Weights of a small GPT-style language model, trained from scratch on English Wikipedia.
Size: 9 layers, MLP 3072 GELU, 88.6M parameters.
Architecture: LayerNorm before each block, rotary positions, biases.
Training: a variant of Muon for these matrices, 794M tokens, 6306 steps.
MLP neurons of a small language model. Each row is named by its layer, matrix (down: output weights) and neuron, and shows model dimensions 16-143. Each number is 500 + 50 x the weight over its row's rms, rounded and kept within 0 to 999. Numbers have three digits each.
A block is one neuron, or neurons of one layer that tend to fire together. Before each block is what it responds to, as a language model described it from the Wikipedia text at the highest values.

Description: Mid-word fragments. Tokens in the middle of a word split into pieces, such as Ever-g-reen, Und-is-puted, comm-od-ities, plus CJK characters inside names and a few title words.
L5.down935:517495517546472493498502508447461529378598452512524462430594529528545560535536546555585513482543483499478492516523510487459520466509467455579554442541466566513500606500563466545512492410481518390514442503495494487499505484547529446486522541486513492476583503459480510394461412433589519573464525388515498457504490617440484500470465482566604580452546496455436437492482473427552441440470
L5.down2892:596518576403500570565513496496522509540453478430484604375499432533503452558466548575526548566634417516544407554530425578483574562400413513534542495544497522405504516443497446496588492555436479544479495544492410455502525556542543453483513563579524501430447415529491417411480483525478492537552512516504563430544447573476503467574550569653431553510413459548506481511462553504567517532465

Description: Mid-word name fragments. Second word pieces right after a word's first letter, mostly in proper names of people, teams and places, as in Al-R-a-ed, G-re-ene, El-m-ira.
L4.down1202:548508461473474470501509473455445402465572503492556461537558460466539496504550417578466512510481525510503332504518585523564457479470509478585515453429566566486528513526511539503529509567505432487465513462495517606552507468407440486516534479511485537496484529522437527367506411459421542551508452435448484560530463446509542476472450458582583527428532500455554560422499474461529478442459
L4.down1656:546526479526559467449521510470522500467547450576535493567504595468593500494521458418439604484487516434433505525464462513429516617506413510469493431298502520500419480420471481449488463649551481468530544575497469516504518572448456484512498514561513548520447499546614481454477516500471585512501486530531496448496534593465507564465478507604519504497450527540612484504568492516460459499476
L4.down2292:431511489526485472604528591484424560505497561453477526549495455517578447546535479483401446497376523495490452505543555533557414526384499479446431461472484476478525469490488480525479453550572506391477486364610502493523534518578487495457583535590458522431472546401520500448582438519487497567444560557439509556472514559640430438467506523539484524448353462515433493461433497615648560497512
L4.down2743:589452525458480539583520456537487581545455440525480539477542533564565530435505514511484562462513435533489382558456527559473417516557559577482531495385498532579379500418535597425564564442580493468491492458493442436474530585545485488474455556557351512628495447479550488387450535507526494584552611483513466560555530465473497438561485558580473460542567550549548494550463499529557523498489

Description: Clause-opening relative words. Words that start a following clause, mostly relative or interrogative pronouns like which, that, what, often right after a comma or noun.
L5.down646:476500526468512479660438439504525567464450552463503430536579505493490499411485492414559450493492469468558536468478513530500459556399548464499604602505501536492553469510593556399507420434597486532476507469594542505460460487467495509603512434505440457515501541466461521581507518538592561512564527485552382574372585554502486512524435520491433602494502500514448412426514530464468531518525
L5.down899:483467471483470563424511437437505497520412431448541412555542534616458510521470531394483570463560495588406510510562499445501430483517600413394457550497574472508520455520527493516492581520505464471618474482592560419501456507533581517454534576457406499539520552457540557478423544515495526560553371492498532511491449487497474523402533430545440517536450577418489453425502500578499474499429

Description: Full date position. The token that closes a day-month pair in full dates, in bios, tables and release notes: the comma in "May 16, 1996", the month in "22 December", the day in "September 30".
L3.down707:507648501510530488407405405530408495467484553505475564512388537452509495415479450603482517490414559481544440454536523442520529393551518547542519466445450497488500415472542445503570544612524454506474553462457536626428459497394514506542533524552504476509490485446489509534557513536533514506534462476482414544426545561513500460555584554498596426545456547536532494479579494496527581520420
L3.down1027:533487534469484484469473496459429427480515431531555427416435448485551560446537526474499574553418594452502517477451497546462511414519509516456455457498495478507481554429566458459512556438571571569391510492487596564529533488427475498576457474449414555535430444481437497465583406558532450437515552560540483439594455476496533469447540475514524516548533529471546559505495420476509491489545
L3.down1224:498512451430500429505527523522491468495489494439552532482475528571527511453536395505507518574550564518527542482463443420574456486432432528427424487420597503432545477540542446495557571522521500535497477430588494560398477423458505511470441540422472457559490521453365545528428540547437567451509560503450530552503521582658451411517531564453579501459568371581412445456407469428617459493491
L3.down1249:425445540521557506481442432513520566451544475492500604451500662531489551468530491427475456474485470466461488510506554512546457476462460574403512529483533496497527525542628426514539481433558524490514511498645481573578400440405463551524526577440512594535475460398477535461461473528411502475395507516481501536462510475624506510460511471460484487486496431498492461483530554439440339570532
L3.down1484:431490536483482518535447514466594491441556583399557495522447538400413446502510535530490560417505538494534513486486504572479405412472656453468601506466470523498519558520491476511425452542478460574515459577424477524493490439454470510402510481593400515565572534478425506494557466531442455524514515479456498522544553604564448425491517530537475448447494505386513480524524442474523425540485
L3.down2718:497471449467537375518478460533584485465468492401465511554478517576482552491482396536520525517441549556458522556506429480492441446444572552566499471590443528543519583491555475495568461551577553571393555467522474443463485473604463552525514473554513502420488452474459497550435509595497525478522524584490567528453522422576458525534541464454501576589592465530502590511544430529572446421458
L3.down2975:550607488547498486572396431478455477497662484467491541479360538558513517603449492477543535501485465521392447546522505446524520576512485514461564504550471514525503427437547419501483495494501475519437438513525501550552476479544511479570493515475404531543463508494482503483476470506466549509559502490472496510508523468541510553494548609531501472507621544539402524471527482488403519521526
L3.down2981:521519531485579468535517464567505502474498429546540439386610557485516460471520458545458571506389577395511471456437582454479505435440473393481410493503497562554548473555548524556497502640501492529543465540579472546430435504434523594479498468535505424489483497485508410499498481465509565507480549525550467496477533436431503513565449471539505485498449429460545553440530536512474513454447

Description: Post-noun prepositions, name fragments. Mostly "of", "for", "in" joining a noun to its complement (quarterfinal round of, Standing Committee of, 92 catches for), plus mid-word pieces of personal names (Zg-irovsky, Darn-borough) and table cell pipes.
L4.down516:492523517492638367551455469426472490544489489519457514478590474499522455560451504539428505549463604497447483470557507502528484556420601439480505473597535424414504554584549550423535584582535500478479507526419544465428350460550445557486498570486521436563567571552455576428476455485469541432503446546438547433509359520516474507493449451562529497436460469396442496481460506481487487528515
L4.down801:489471512649444494433516515558557509479530463448461478523503441534450536424488426500408450483521471537478466480505483551531532463526421490597486436490483534435545465481411534484514452515461494450515474578515556504528472486517479428448461536537564469489590562418472518429572468420530463613425564499519554515543417478505507476581527495469570514544456439598480515429475453536564500555536
L4.down897:478518541475529555498529525437514439441506564450494558482472544519484442470525494516477532548454443426458451569441508458477498541507528460536455470472476567490501505579597559411427548543492466513608586476566538521473605479471487490489553485491515511536476499471492468563552499422558534481482518455469601570464488497411606524444486522504453486577455499443568541475511529433474567616484
L4.down2971:486464533501562561453490482538576501507507530487432540459563556562426528478490529520499572466517436516414488477412449495470505472528576489540595497453500547433615514419598470454552462596435508540519503480483561499415477532408490598489552435416505418490478489503463500539455554477509445435509481528471394512453416538467376450501470511502500463531421511488493483544496465524529441560461

Description: Structured stats list and table tokens. Tokens in formulaic Wikipedia data such as tables, infoboxes and stat lists, e.g. the dash starting a career-list line, "=" in "W = Wins", "|" separators, score digits.
L4.down1123:484520511490445510428485425479579524530431394503531553608559515457464607577554489494554430588469562525524528544578515450518512544547425430570520479480463491510511533456458548557493582448501531490572466545406572487537442498447477519423578408461541493488520495564574537482487498522449440442427462449496541502433547548631472530461493593573519406466526589459457415491475427554530476488493
L4.down1140:494482452485587569455516465392521535495514494535459507434474569425472414438589456474435460463378552483485550566512509408418524539613519577536417508437427465592540512517467437507589491488629510357498555609553427526500474422459456518594574458453484514569488493426478505497499483634403628429489406545536471577432483476406539505523554445502454541567467549498401455525472582503536533465443
L4.down1243:552569504489556573563546498566442522513464447441488503553484490549511476480534537471533511496585485539456480496436475459558409417502530516505451503558575511572590487403440551438428581488504541464550467528452538451487606476465556547512431553457480408463425535581481483611526531643467477484427564566452520507558571513503437445594488506511522577465491460540530567374479505539597443453492
L4.down2135:428494504496471565458498397553539531443562543472464476477492554542505517484463529542456452535413535499545599462449467563446415401446473508571497501497556456504476564561460572530543507548556487533430470525626491406564483456482540453510498427526599442565542516550496501475464498550512451539458404507483494509459567479440474513543357509527552537540569552489531474494550585508446459457436

Description: Prenominal adjective endings. Adjectives and participles placed between a determiner and a noun, often the final piece of a split word: legend-ary, tal-ented, ens-uing, former, only.
L4.down150:557438499558508513536567545457512487449560631571535460566579525430454482458480461471467575507455518516480392541479526550501536537558595538474433413464543457473479476475557462550393493602485535522528500464541554449549551430456513508456499555465532495509430511525525489533519376450528504471551429449452528477581461405560502527467537422537526461545443505469414493523479505435580470432517
L4.down652:471406522546488460438516519416487535489562633468507491482489499476563586496516534554451564545485577509508457514411540563474572517473626568544487505441521496476555485511458446444440429548511451583571514527532640579522511464533437431457476534512564457537522453439547428529515504474452521491541414443549481505493479568542542396518530522518491445369485443471464538508419400498467480510509
L4.down1289:532485526512520490498547525415511525573431572474560492551506538484524470527494426537495557447438520494509500460488480529603483485513501504534533459447511497520507362539552500484506554422509493591539537485520532604501472448477438549458595552445525403463525540574610475503581525435464579462462499521518501541406592488565530497529464528512437470478444533501446493498582462508501451484553
L4.down2789:477529523511531522573589482512436532434535542511402530476547483461460568549445565508508538527531444517533452461524539503495543552539446470483587498546436439558522582429470570531474419400484431562508460512600494583545426462515512431554514528418564525552495464445416577616512485467503464602469488500525541571476483448516525575436588456489440457581609443531551371455515506550512524514524

Description: Mid-word fragments in names. Short word pieces inside a word just after its first letters, mostly in proper names, foreign terms and lists, e.g. L-ou-ie, L-os Angeles, Ol-é, al-lemand.
L3.down315:483535577438449492410528518537521494447369521514427501510589545489500498456453457463564505438444497557483475440565489477422444537487588530519504468509419558506517530519535421365595555458571514481601433459606486427453531548485484538543561547498518448481451424493433491512515504621448473513481575569484447487550503452535559523468543595395478467469502467512478516555489539481527494474523
L3.down316:467574570513488534580515503555455531497469517507497486524496476560472455477449503400498526485564459464459483436493546464537632499467478529549512390521450434462489459514481472517536484432557456504522490503561545467517575558586396532549504540523543548491519519577496484541549456442524464522510475580448529449610494521545458560598465654433576536510550522456557550578594457494477497458525
L3.down457:438445451540433528553461456516474490553375416534513550561618568515558454556502401592527477433547431462439455446551396553540516503470487493508500509410582457486438443515561500502548487515541556465525479478571556534454472422485542539444488529465536406400506429507520588583428459426453504588493619498439381569538430465505448524608495535484517418494516393543596549461546506467359538490478
L3.down596:480505530481527602490517468538523610460478557526445531423448502440503519451419532508554524497447467542519516584551433428494425515400573586527490502471441539444469442505484497469408509556439417573596462483490574468465489448481529467432487509479479477588520481578456528450486371494609547497565485469520486487558522454510522402417548451420552545451482513540546591498461570574560483467440
L3.down616:490497470498459510516587448461520469480505451494458540532469508515501438497460470527532471530391499510490509552476507481516522550418475465542476469465488451470496549488473472409431450520531515585516504544536525537487502545540504425616519503553551481397470509497514502467571492525499381527415518538450395438429519480546595577435528449532573463383515427564502575508455469449479502395610
L3.down870:458527534555396426472543556590504436520557604486501515439544509453581482523530430552463536478470538498432547414510478534568574514436439528504458553541499493499503456479595489530535441555581564499531455466424482481431491570526434569432471405483466484624475456458579448519521466463501486458458531448535470518541542527461474535445514546544548444497497555478489541469556524452487448491516
L3.down1889:360492509492488555547494580644518545426534540518505602456520534529558505523457534549524535424519490412553472548542463544602439519464585512591552469475484492469551468577518421393466451449528465543554481533458472524489462473468621455548549568558483505458428467460459457510499523458475506467535426477505470487524454462499449572592525441552499471485586478536601455453486511579385488475469
L3.down2111:455433498550501520454498496437479482521522515458475487510587524466561519515525543401449488472389544465492572492626579507484405420413511477456560498502352426534572423513491463327476404524463397552459474474510552533470402521513576462521468498534479380500402494468560510479595477475464450524439456502588527460449574511518414404563457571492554525460556462475448560465467560496428540532552

Description: Al- name prefix. The word-start piece Al/al, mainly the Arabic article in hyphenated names (Al-Bab, Al-Rehaili), also Alver, Albania, alternative, and other opening name fragments.
L5.down252:498532492510451489449485465469528468592403513433556471518580561451459516476564606435583510458537458485555418484533552442456454485458542386568516473483625470516516446391451479505460603496562447520460485484520511566578460537465461567522526532462513460402417604571474488477467433530554517463560424609484555507525551434406521579447614577541447411624585553507588483537550531561477490523530
L5.down1775:524482475467496573539483494570495496544511482440549521561581534527511470579529445533488485486463465446531479420450406522468519422475512482594507519550494492543479538480513490542440474528512471497409504456623476448467435530473493406534507444438557477514454474514523463472524440423520458611476453494557558467485525441441463481539476552460609508406530410526570382525370429538487418558569

Description: Sentence-opening prepositions. Prepositions starting a new sentence or paragraph, mainly By and In before dates or phrases (By 1966, In October); also part/rest of.
L3.down376:524561534491536575591625451519438422417463517501571511501438436461568545497410418382484459527481422497485557472551442512611460502479413539475507451482449462505516589438494466523542506519581490543421536463527464545485443449586440507537435470527423488604501486453510512499494496591502478532500453445494536491498542577508553452462526550477518486484406498528463455489377507473465372563431
L3.down901:496510523493503490447490500529617553580517506519497468523427482718457502523516498502552432463498566605538526432401412530537487516490464607438561444499487416548559522468427477445516471498484427506555491482510513527501481436489528463517472515491457427559548524497635414317588547488539544509469389421518542561537569505524550454503511449560489508544499556533526518580438530403460432577599
L3.down975:522565516488538584505570420493561491493426473539448397513488482448448443468477574538532519535428502530534441392501510506505550483522563598514511466516537517570516516621481552535505543482551513534486480472551478518563519525348474496461491526540521602490545484417457529516533478540448465492529441529526477480508490558569495504479469568547547390379587489500534439450557543504538470524487
L3.down981:587460538505511450423401443581486488663467444527530509501484542458433452576546429560485426557480563545584481535460521535559495474445438491547481475571513511493439542468536534470566393477571589473549451442477395560553464511507473413507476458367530509482544473450620534527462540504475435475533600585515568499556545484570450535559433512527528457508479482441467573457496430486569457501485
L3.down1626:506496546515402517516546465434482545573518476495429544490488491545506525524484501469494514517483479476476519532438480452549524564487460563444423539535440537510497551585436435535448541494493423537562551501422444498511526576476535431429528628583422442528532535412508483544458537449484438480499408443470466490479532429468585493550588378537560544477444523438431538522510599388477557506457
L3.down1667:455518551472494351563428528560509590471536536434500572440510484491507492389505451477551500465485443574558436498453549443534395509605455429493520475507540402498518438400518433510491500540557472480429498503541502565523507486656432552421495511413562538402391481481443521534489493546546476579497509509516490534552469468591620478528560478548502497516471465450630439499463529505539416390529
L3.down1986:447486532476581507505475471478450541566544436452614543461511459544597584500504585496520467580516455481549444585523460515624478472506458605483573495458494516501558504452512432433496515520473484467567581525537605434501473462482499438495538544418552523503516425598471522520530548560409555522468457433475434558541605511550491503453437550580432458582480540610475558421537489471544529425500
L3.down2583:506567554452535483499599477573490536484547399402587452419606535554486450454523571484497407537485503543594532542554549562518532532519394478510538472479498468521446545506528478577591458503524507469434472418585523574427456468555532495503598514504515432496555482534527518444453489540520536543517416481433474509446502459531497480529563509516585508539594518511461535494458443508601458533535

Description: Date tokens before year. The comma or day number right after a month name, where a year follows, mostly in birth dates ("born on January 24,"); weaker on "of" in "summer of 2002" and mid-word pieces.
L5.down1253:373516478597600515529531511485474458528512595432488527515498460487579493510450453453607559531524575521511517448461488492535591574463526349484462521580497472489431422390483518542591419498551483566356526492542498474474496549494530475458527428484573469523516528449572532498472515489480554525483514532458529573470395524529518446532479494569409496484516513513431465490501535495423491472513
L5.down1889:561458518505460520482509636491502494471497570526552553454436482547520548579527449511535501548503506547509449513393523565503442547464486455503560437474569514448434529536486458584542451549507540581543524426517488585436457507476418527611622482485488653521464532554492542471500421517514528524490551432511525464609422474500482531568429443470464439449532508578479494461452500502549498612559

Description: Biographical "born" token. The word born in biographical parentheses after a person's name, such as (born 1975) or was born on, plus year and coordinate digits like 194 and 39.
L3.down26:577498456469463542449542453540464509560471488437591514503485497526480485469535463452546502505502465466580531499499568410482487486554557495477404528469513578482429544515544462510469504450543424465600518438506434476483471377440557448488553503536494479490503427511481498477484516500445495462567483608528531504503369493474481597595501515559489583480572475548453478496463501407632539526451
L3.down271:529361455418528495476375493518437512461467482502415408472636405503471464531437458495525515500426460582480550499475603452554525468458435445404463583446551507500489514482528458475552468565478430466510561496406600559517464394580512458505488569497412490415469479537534477499505452496391485598515532585545513535499466455492476501606530500543529556481556478445504454454462546545432555472503
L3.down484:513493467474542532451486405424532521521566489440542543457490428597583492405540449461519438506472554479496510504581454545537469491425513486614458518588434511437390439473452576488559503513502504505584477475508449537484459464484439415537512438521463524507467473491454523437477514455564568559571637546575530492513570555483503439536431498488485584553547493508468452514460480494592506382506
L3.down1110:481503540486444547559508468427544397565482489532594443443533526457460535479522385441528537484541575490461472475495468457466410485506520498559543557527550485536504558550420455430560517475488498499496471571512508641468545511464474499553505452560491476488425593405565462514534448451543473429496448545580453607549479488471470581391516467516460507566578459400522540477486451477494519510517
L3.down1812:458557481468507553543477472469512443533518419509493514556575547514405565453577431526492545567497509423628409526593464536525497463479463490527445600401523526514539585433521510445584465566564463496393433473421398557542574483493486520551481459481487519510428461617548485467539512459472510504550546407597465508499488520514531390466513481594549528499541485487533551524562458474463436466576
L3.down2030:489546478518384475516437403518501477534507521527572520553460551508436440491541402470433534490591543466535500540398562491484500510381518534571478471513450536557453527482523437480520461458480489492495470506507464445592509496429610470493530504552377522627491448516491477534523470602469490489507487432511484486499486570494399461486526455596448486524488584511590422608547519548502428492416
L3.down2807:530456507528495483423570499522524544496437539375532490605548510483569622465496439539601455526469449518375459512537517511518520501442549508504447486500545581500525425494494512586496491541522501455499512559503502532482492484520470455413505483456459494428633491550517515496565489518542444512526582463506466527438496506479507448499458392471429465519521464522490474430517460524479534521491
L3.down2967:471505495410554563485492456577407618470500493562423481529602481494483510556511559484458589582546437598415580503455570553424484512442549457531429502497414456579452471482474479617514473582523472585583539389476547554532585461539456450439335523447540413484427538428482506521435610449533427435618513546454498469606507486611517527467522469503479521397510606476504587442403561481555439429522

Description: Away-game "at" marker. Fires on "at" or "@" marking away games in sports schedule tables and "Stats at" links; also scattered word pieces in other contexts.
L3.down147:485540517458439581451479614562538383462454624528496450556550573445561456575509449527512457513497551495520553512477497492461461471442484503459475574508512387503442478467479477544442435502517448506449479526459482509468503500495469573490534490396450412402512518505412509549454484474469485545447491556447642430583486475561476437497479450478437506386410530514534479443507514424425465399519
L3.down932:473575496485522514581513526434507426431496579402523469578500557454402550525476580410500508526525539565536463567469568549408551411510532505523523557475495482533468560523523536550500495418547574498512464463597456481475604588489593531494455513552379551455491492429564532489497524530496447445525530473520467561594561462574479433534591473455479607439479435481429420496461530439521508561526
L3.down939:513534460578512555469434508496522471452521523525407524555429478494445523594573553501491477548468561391505576448512552415555447406519517487461496554444528607539476531512477530423428529519435464572419530450502479576496542604547491553537537419583538545445467561507516506517484542458523486589560516479420589568423538445530485478618453522483534450494488535506489544478518394414496523540491
L3.down1722:482468497555468508462563515577507464552497626478549456510478588567464458557460586454397461504539476503534590463511484428511507527557594510572411507499656523510573574475434548539491490464557584534502485559418537507469552526540452483408545414461430530409483473534584392420461568509512423464581513476490519547533469447448607498515493479536481479429429541555442556568432524506613499532461
L3.down1932:558506518526495500469634488432435411540492486437501518592563566404404552427573486587582403545481464588453528522506489456452487567566638468487494568467472493528533577478550476528475576480493499544472536558538509512548630511574503595458492474410545492550574432591512565464438456419419547493457507511490406425544522504468475490505407466488543488447489442488593488535366537419436498505550
L3.down2002:455452435542491551533446473432518491596509386453501508520472515502471507510390478527441459362477494548468498494399488466532585535559447471543457532508525408500418562413570486571440557502495542441474563403592508503417515426483528529479561497491486617532454582505522543589517439442484589452530477501576583520514512569501610437591552452494517430452589595568574474527546506530534506497444
L3.down2322:480481603543483584489624522524389478436559497541488562402562407476515565550496464556541494495568552453572523496523398443527467519397502393542568538473466507527517506432515511460622343608487407526477541521370488444484508524469534530532468534460502502484532512502551509418554475537476578402555440397535551522470482533463484453515471395566470503478474464455453482440585506511598393502415
L3.down2357:491435488558512532505516480565425517494484496522461441425491597455489500555506505523478474527534476488449494533539537363549472485506432494580518467498392456549524487558439467611503476494449510467489507434480537532529509518597429559513578478529573571487509491515467477463523491511478480448519491471506471504579453538511509440464580478471511536468534492520527461502507511500501521509499

Description: Phrase-opening prepositions. Prepositions like at, by, in that open set adverbial phrases, often after a comma or sentence start: at least, by contrast, By 1906; occasionally first-name pieces.
L5.down263:512422580487453492439513448435551524524484383422418491477569551485590607635451586465435484573491552511491533503435464381482545554439511501540455565506466520534585437438547367490472474495499542540552434564504532504508491572527521495471456488450521528568495498498558498484495527477461546566480405456548438525489478432573518515486481606495563477501531506553524483464551548485536463516490
L5.down1072:344552531535470521536483522522537457456489397447511486446524438471565550453470526477440501516439464550419499502544525473528470570531598560498557430453541609431476446459485545536562576494562546460501499536496498555486497496509481407536502451503447518566521551494486491513526513468605401544495548516463520489501499541642462389509506585538446469548617491543551469496459502432505481561496

Description: Table cell separators. Cell-delimiting pipes and spaces in wiki tables, strongest right after a date in sports schedules (October 7 |); also colons in infobox-style lists and scattered prose tokens.
L5.down1448:506538449483509484401616400475464484502404436450456451570565519487512529545525455481559476406529442459582440474441510443554447592467371470474454540566488421506449489556547540510522488432544514561527564503588423456453448442479459388552446578528544449432604482458468513484579548503398492470547560505547570582541482501413480452487481547480505493554403491470450497485513476598573448548535
L5.down2386:484488475556516467445486450573376548565458472509407505495484455504555487565539423429521410538596481522558520526587585520457526446432377534521478459548446448638550547530476466508494495501579542484569495524432481384515447549522529560471525466448615447516510516430476464511531465462585459511517447548404472489523489381505457441503516518516447539480511495500528539505498592529452548520526

Description: Date comma after day. Mostly the comma after the day number in US-style dates (September 30, 1977); also month names like 5 November, and words in fixed phrases (by that time, for this).
L4.down127:471517499551555442477477454534515389420438582562407534508532490454550547595545470439507423563501583568519501580474413402440504486482467487576474540487502606543471418495496562573522536507404523472517517504595483570536339505564546516555527458454511507511507576593559471590537464510433490548492389595486570489494501453538450506501511505464480522605472420394480534478427541555594499574455
L4.down1883:368427493553510492501498537443374470496511498478632498470451525501550466518477471521481518540510523471526565483570474483519563475558421471443473481455484455511565505477516438399419402571471524471451470555557498511501447492446486506515521535470477575503501463412436566474503584580515485371601559585461513443468511528534506473458537410488543651560539437566443540444498516591609404536515
L4.down2339:412509462485499516431451490501543514575485460493521459478568421547457538615508461474534512571539530524432551450585487555538475360469446441550581505422436473457519443531549452461482485476546457535486466522540444523481532461559474452520447486426498413617475496496480507545440447526548477465524419384463475517527536546446432539518468439486443517603621439503520443568508481448468470379544
L4.down2612:531490603477462476478556463503469495552454595577494464503518558503564480456463378429520433435466605458460497461537489429486506438489478421469438546525429505533501395490478517429537564487487516492416476538528524428575646519494497493581542492604505573504468504467440509500542546511489510601486575428461448546451485486573620455496548413549537524623503512495445389465489518563504489504491

Description: Clause-opening wh-words. Wh-words that start an embedded clause after a verb or preposition, such as what after learn, how after study of. Weaker on who, about, with and words that open a complement.
L3.down102:462522510397473448526469563573550488520514460415504490432414441511504567497458441458455510458430411476470475528515467471547467467550519468447509649624546509478432416511467514492557464496556524510557509455456462474450606469546438623646492444500426577548579562485510541522539496575520550519541514511466517569516450542473543548579465448481486407549471466570558428427418446503553530465605
L3.down110:570465532602495569478432491465514475526428435456531396483522511528514528530488474532422524522417506473463527457402487531607471434570472534541387406548511526507555439572510611554534461504521399470521561508546520507428502518425489544463532370557579523464483471553471420552480458610467433551529467445592477449513485495443505462583497500535551503451429391585464437520506520494533446535431
L3.down527:484376454414546460456551592482542506459462472574474406515523514526555601577518442454472549629496398496523524500532496492483447478483517503492409493510483569506530519409514630455519487507542518569433449545533511491465413449575437514540483553565569526539454387495400471532465509495513490581453477605534512430509459463436536482505472436535509523543467423403493562375545449544494541502523
L3.down1056:350422546496547450430509566455517514539532490531468479451527575489488446517504496512437561524459511563508507510465473604460506477456544537466481581476460498466508458518476502478532563486480476493524570534454503522601501392552446588447457590499578465575572470469479478468580558455486466507501534477420509440549486516507503412548468466495532469374497461490473553473485469465531546508506
L3.down1326:499471549502603506472457549472527403517487530491544505506531519543489562474439618545483430578501554432473430559510449485375536514618598510437448647465500472506530558417530506469535475503519474442522458463528495534448425458464525520544543430465519459519520507457553447540431509497480490409432517471536497519496436441482428471452573520523466520512435511579428499431569521551573475434518
L3.down2181:516554440494548499512423372544539438460454450437476548558536445512470464473503441478477547484545501483535459539488462557437486490621568472547419577509531544583531440471577512491589561434525580525515502515533540524476461482544461568480428560514509589608532498452502586574539472475549522545558560566470489492540454554438490455431491517476477460545383468514543464445531504529499546508517
L3.down2339:482551439486438485409476533436435548499566602416528581475520487502500494550547484588521592502586574471470558581416497466449510526530501506495537474506449428570521519509488515481501441515509523504473456488506431555572475523452499555438450508475475489484490556478515580493442523425492482511523421499472499555493571545549498548505597565529571581584445421491567507377456562558519395499411
L3.down2354:471429525473536534468454543571523521663518488429500495562507501614507503453414508473484471562548509485463529613507510587502469506498451483429459510589502519456516584509536472549533371501450531470436422492458476531470411433588477564539482544483539526549544474621541486403505467491473502484494575477502456443469428553537525446475506590451473447498455502507453627384562477499466505492526

Description: Sentence-opening prepositional connectors. Prepositions and subordinators that open a sentence or clause and lead into an adverbial phrase, such as in 1935, while, shortly after, according to.
L4.down541:471468576482530539477568541492450438470487482422478577569549452473529589544508552517572491569462492487432468545430457398475541562497423512510501519467482603455458444388542417495535476439472438531452589537424502557587479548604524433489516455501560474403536612484490524510436489507591424486507403519494561528497452559523493440481521572473485502507492578601528469516459519482457470460457
L4.down1600:493441433516507507433449434484532556530558448457470510536546455588510510559470468551480408504609426463484499512540492450539545498449431473500473552456598511533533508525583469522510418475445551481438471537556532546511433510630490419522498586489472562540596557487541537520558500490439525596538614476526517549398475444520467435504554511532525510475545553473548473509487487505491584466450
L4.down2311:470504511572525572549601543429529508458569519474551516538520516469474503521508635419551541466542461433516473586419467434564505561512490444531516477547441590571483569544479547579632557498469459437434536463427474511538523463511493498481540447505505515462552572485534506598402491618509555467553450523478507428516414487442489539447515540461404428463503523536555373564493489509499581497501
L4.down2522:480549607459453536546522462490540427503406508551412471568479434535497461572452562471594471571501517508530498417509508402588423532552499456417422499469454558506458536384491511489557535473464477506527531478472483573540459525540486405542509485545587458481487615443569510458544464512522489570502493586425542524412492456467492456462476498407579480492473630475536523558518508455467568507502

Description: Early word-piece fragments. The second subword piece of a word split after an initial single letter (often C, c, D, F), e.g. C|act|us, C|ey|lon, c|al|orie, C|red|its.
L3.down338:560452446534421441473525622601534445552474551501562503539513492433420491494536487583502470434498559550477510425463470527493574504590479375455532493512477542434529493517485431557561372509540530437564454468553499461537480428547489511447494445479522552419478470423511478497476422463449491533441513581476508613442473480468528437494589466485424506493564469450468379516543498512477561392505
L3.down749:449511479400548452442530482469505511410534512472496536555510539465440479339473502500502520541473513543521418438396403502360528460545525560446493475470436343554497468548407490433514546509442572519519481577495479542502481412488458407573514611554532531509503452520451455439530475573448458524556475525597495555556532380418561441531548504460521560532491559580595443551540477505562518539424
L3.down815:574520450432481473410464500454452424495505588508534580531431554475534490538473512554462513478375477459489490554487426557492572448437509526434453519443473513551511509390387517490498529488520558474435483519497495664575602464488492599454447522561528497515507450484592499447508545547480400493484444596531486527551524353462541456428538445587547513519502545508573594597591553417521449513468
L3.down2038:493513513471541504530537536454492502558491533459532435583488424578419490568457475423492592475530473443471472481525508531554389561520562533498462423510504445467567477536453611553445478533411504518553437533484464475441521391557498498473517492496485523496545441483514493503498505391490384501546475494523556489489535463571504555493503453526501508493532483492582435485529477405546482535583
L3.down2450:485538486558469479573494497586562600539426493507494471540421435401473542442434494499538458486447489567471435475522485456482420530508566566466426608508560529522518482463421497480417513526436456467562552480520548484488488488567467545469581604452511519528532511519475421460512557571591464514558580529522439466515457545466527390468563468491520528425576459508446506509619452489469496506521
L3.down2483:445516528441539564530570455524536581439489534483441507478589562500524419508454482460483542530432482354464539473482500528521460476545471459534505443625405438481472437591476550557531509503568545575483464483406462530477503542510583460594520498537487427513526533436531558502440542540587534478425404464518563471520498466446572531474520488517470492464564450515510485442538540454532536488474
L3.down2571:522442513566581601568431535509625547418528529440468396550605549463449530454516496567483475490446559557514503556539432479474541509454522571483527433481411516522449516414552477506543394465543436509540490551447555483492435502476436524536584563492395506382425460566489481510476535451427474491426578511457454549409476514556528449623516400537472524517435444389496433489430552516588555496485
L3.down2626:515574471441454562463513457600522476568520447603464490499519521443510482540470509560455542522497502481546499494522497521585622379521483502491445555533587537466554328498452429498439563477516449521560474469427444439544490465576578536594507471546484468502494490461506484519515451408551480568426518418486460456418471470542543487534519524502502484557511527481458542495548522440529491505502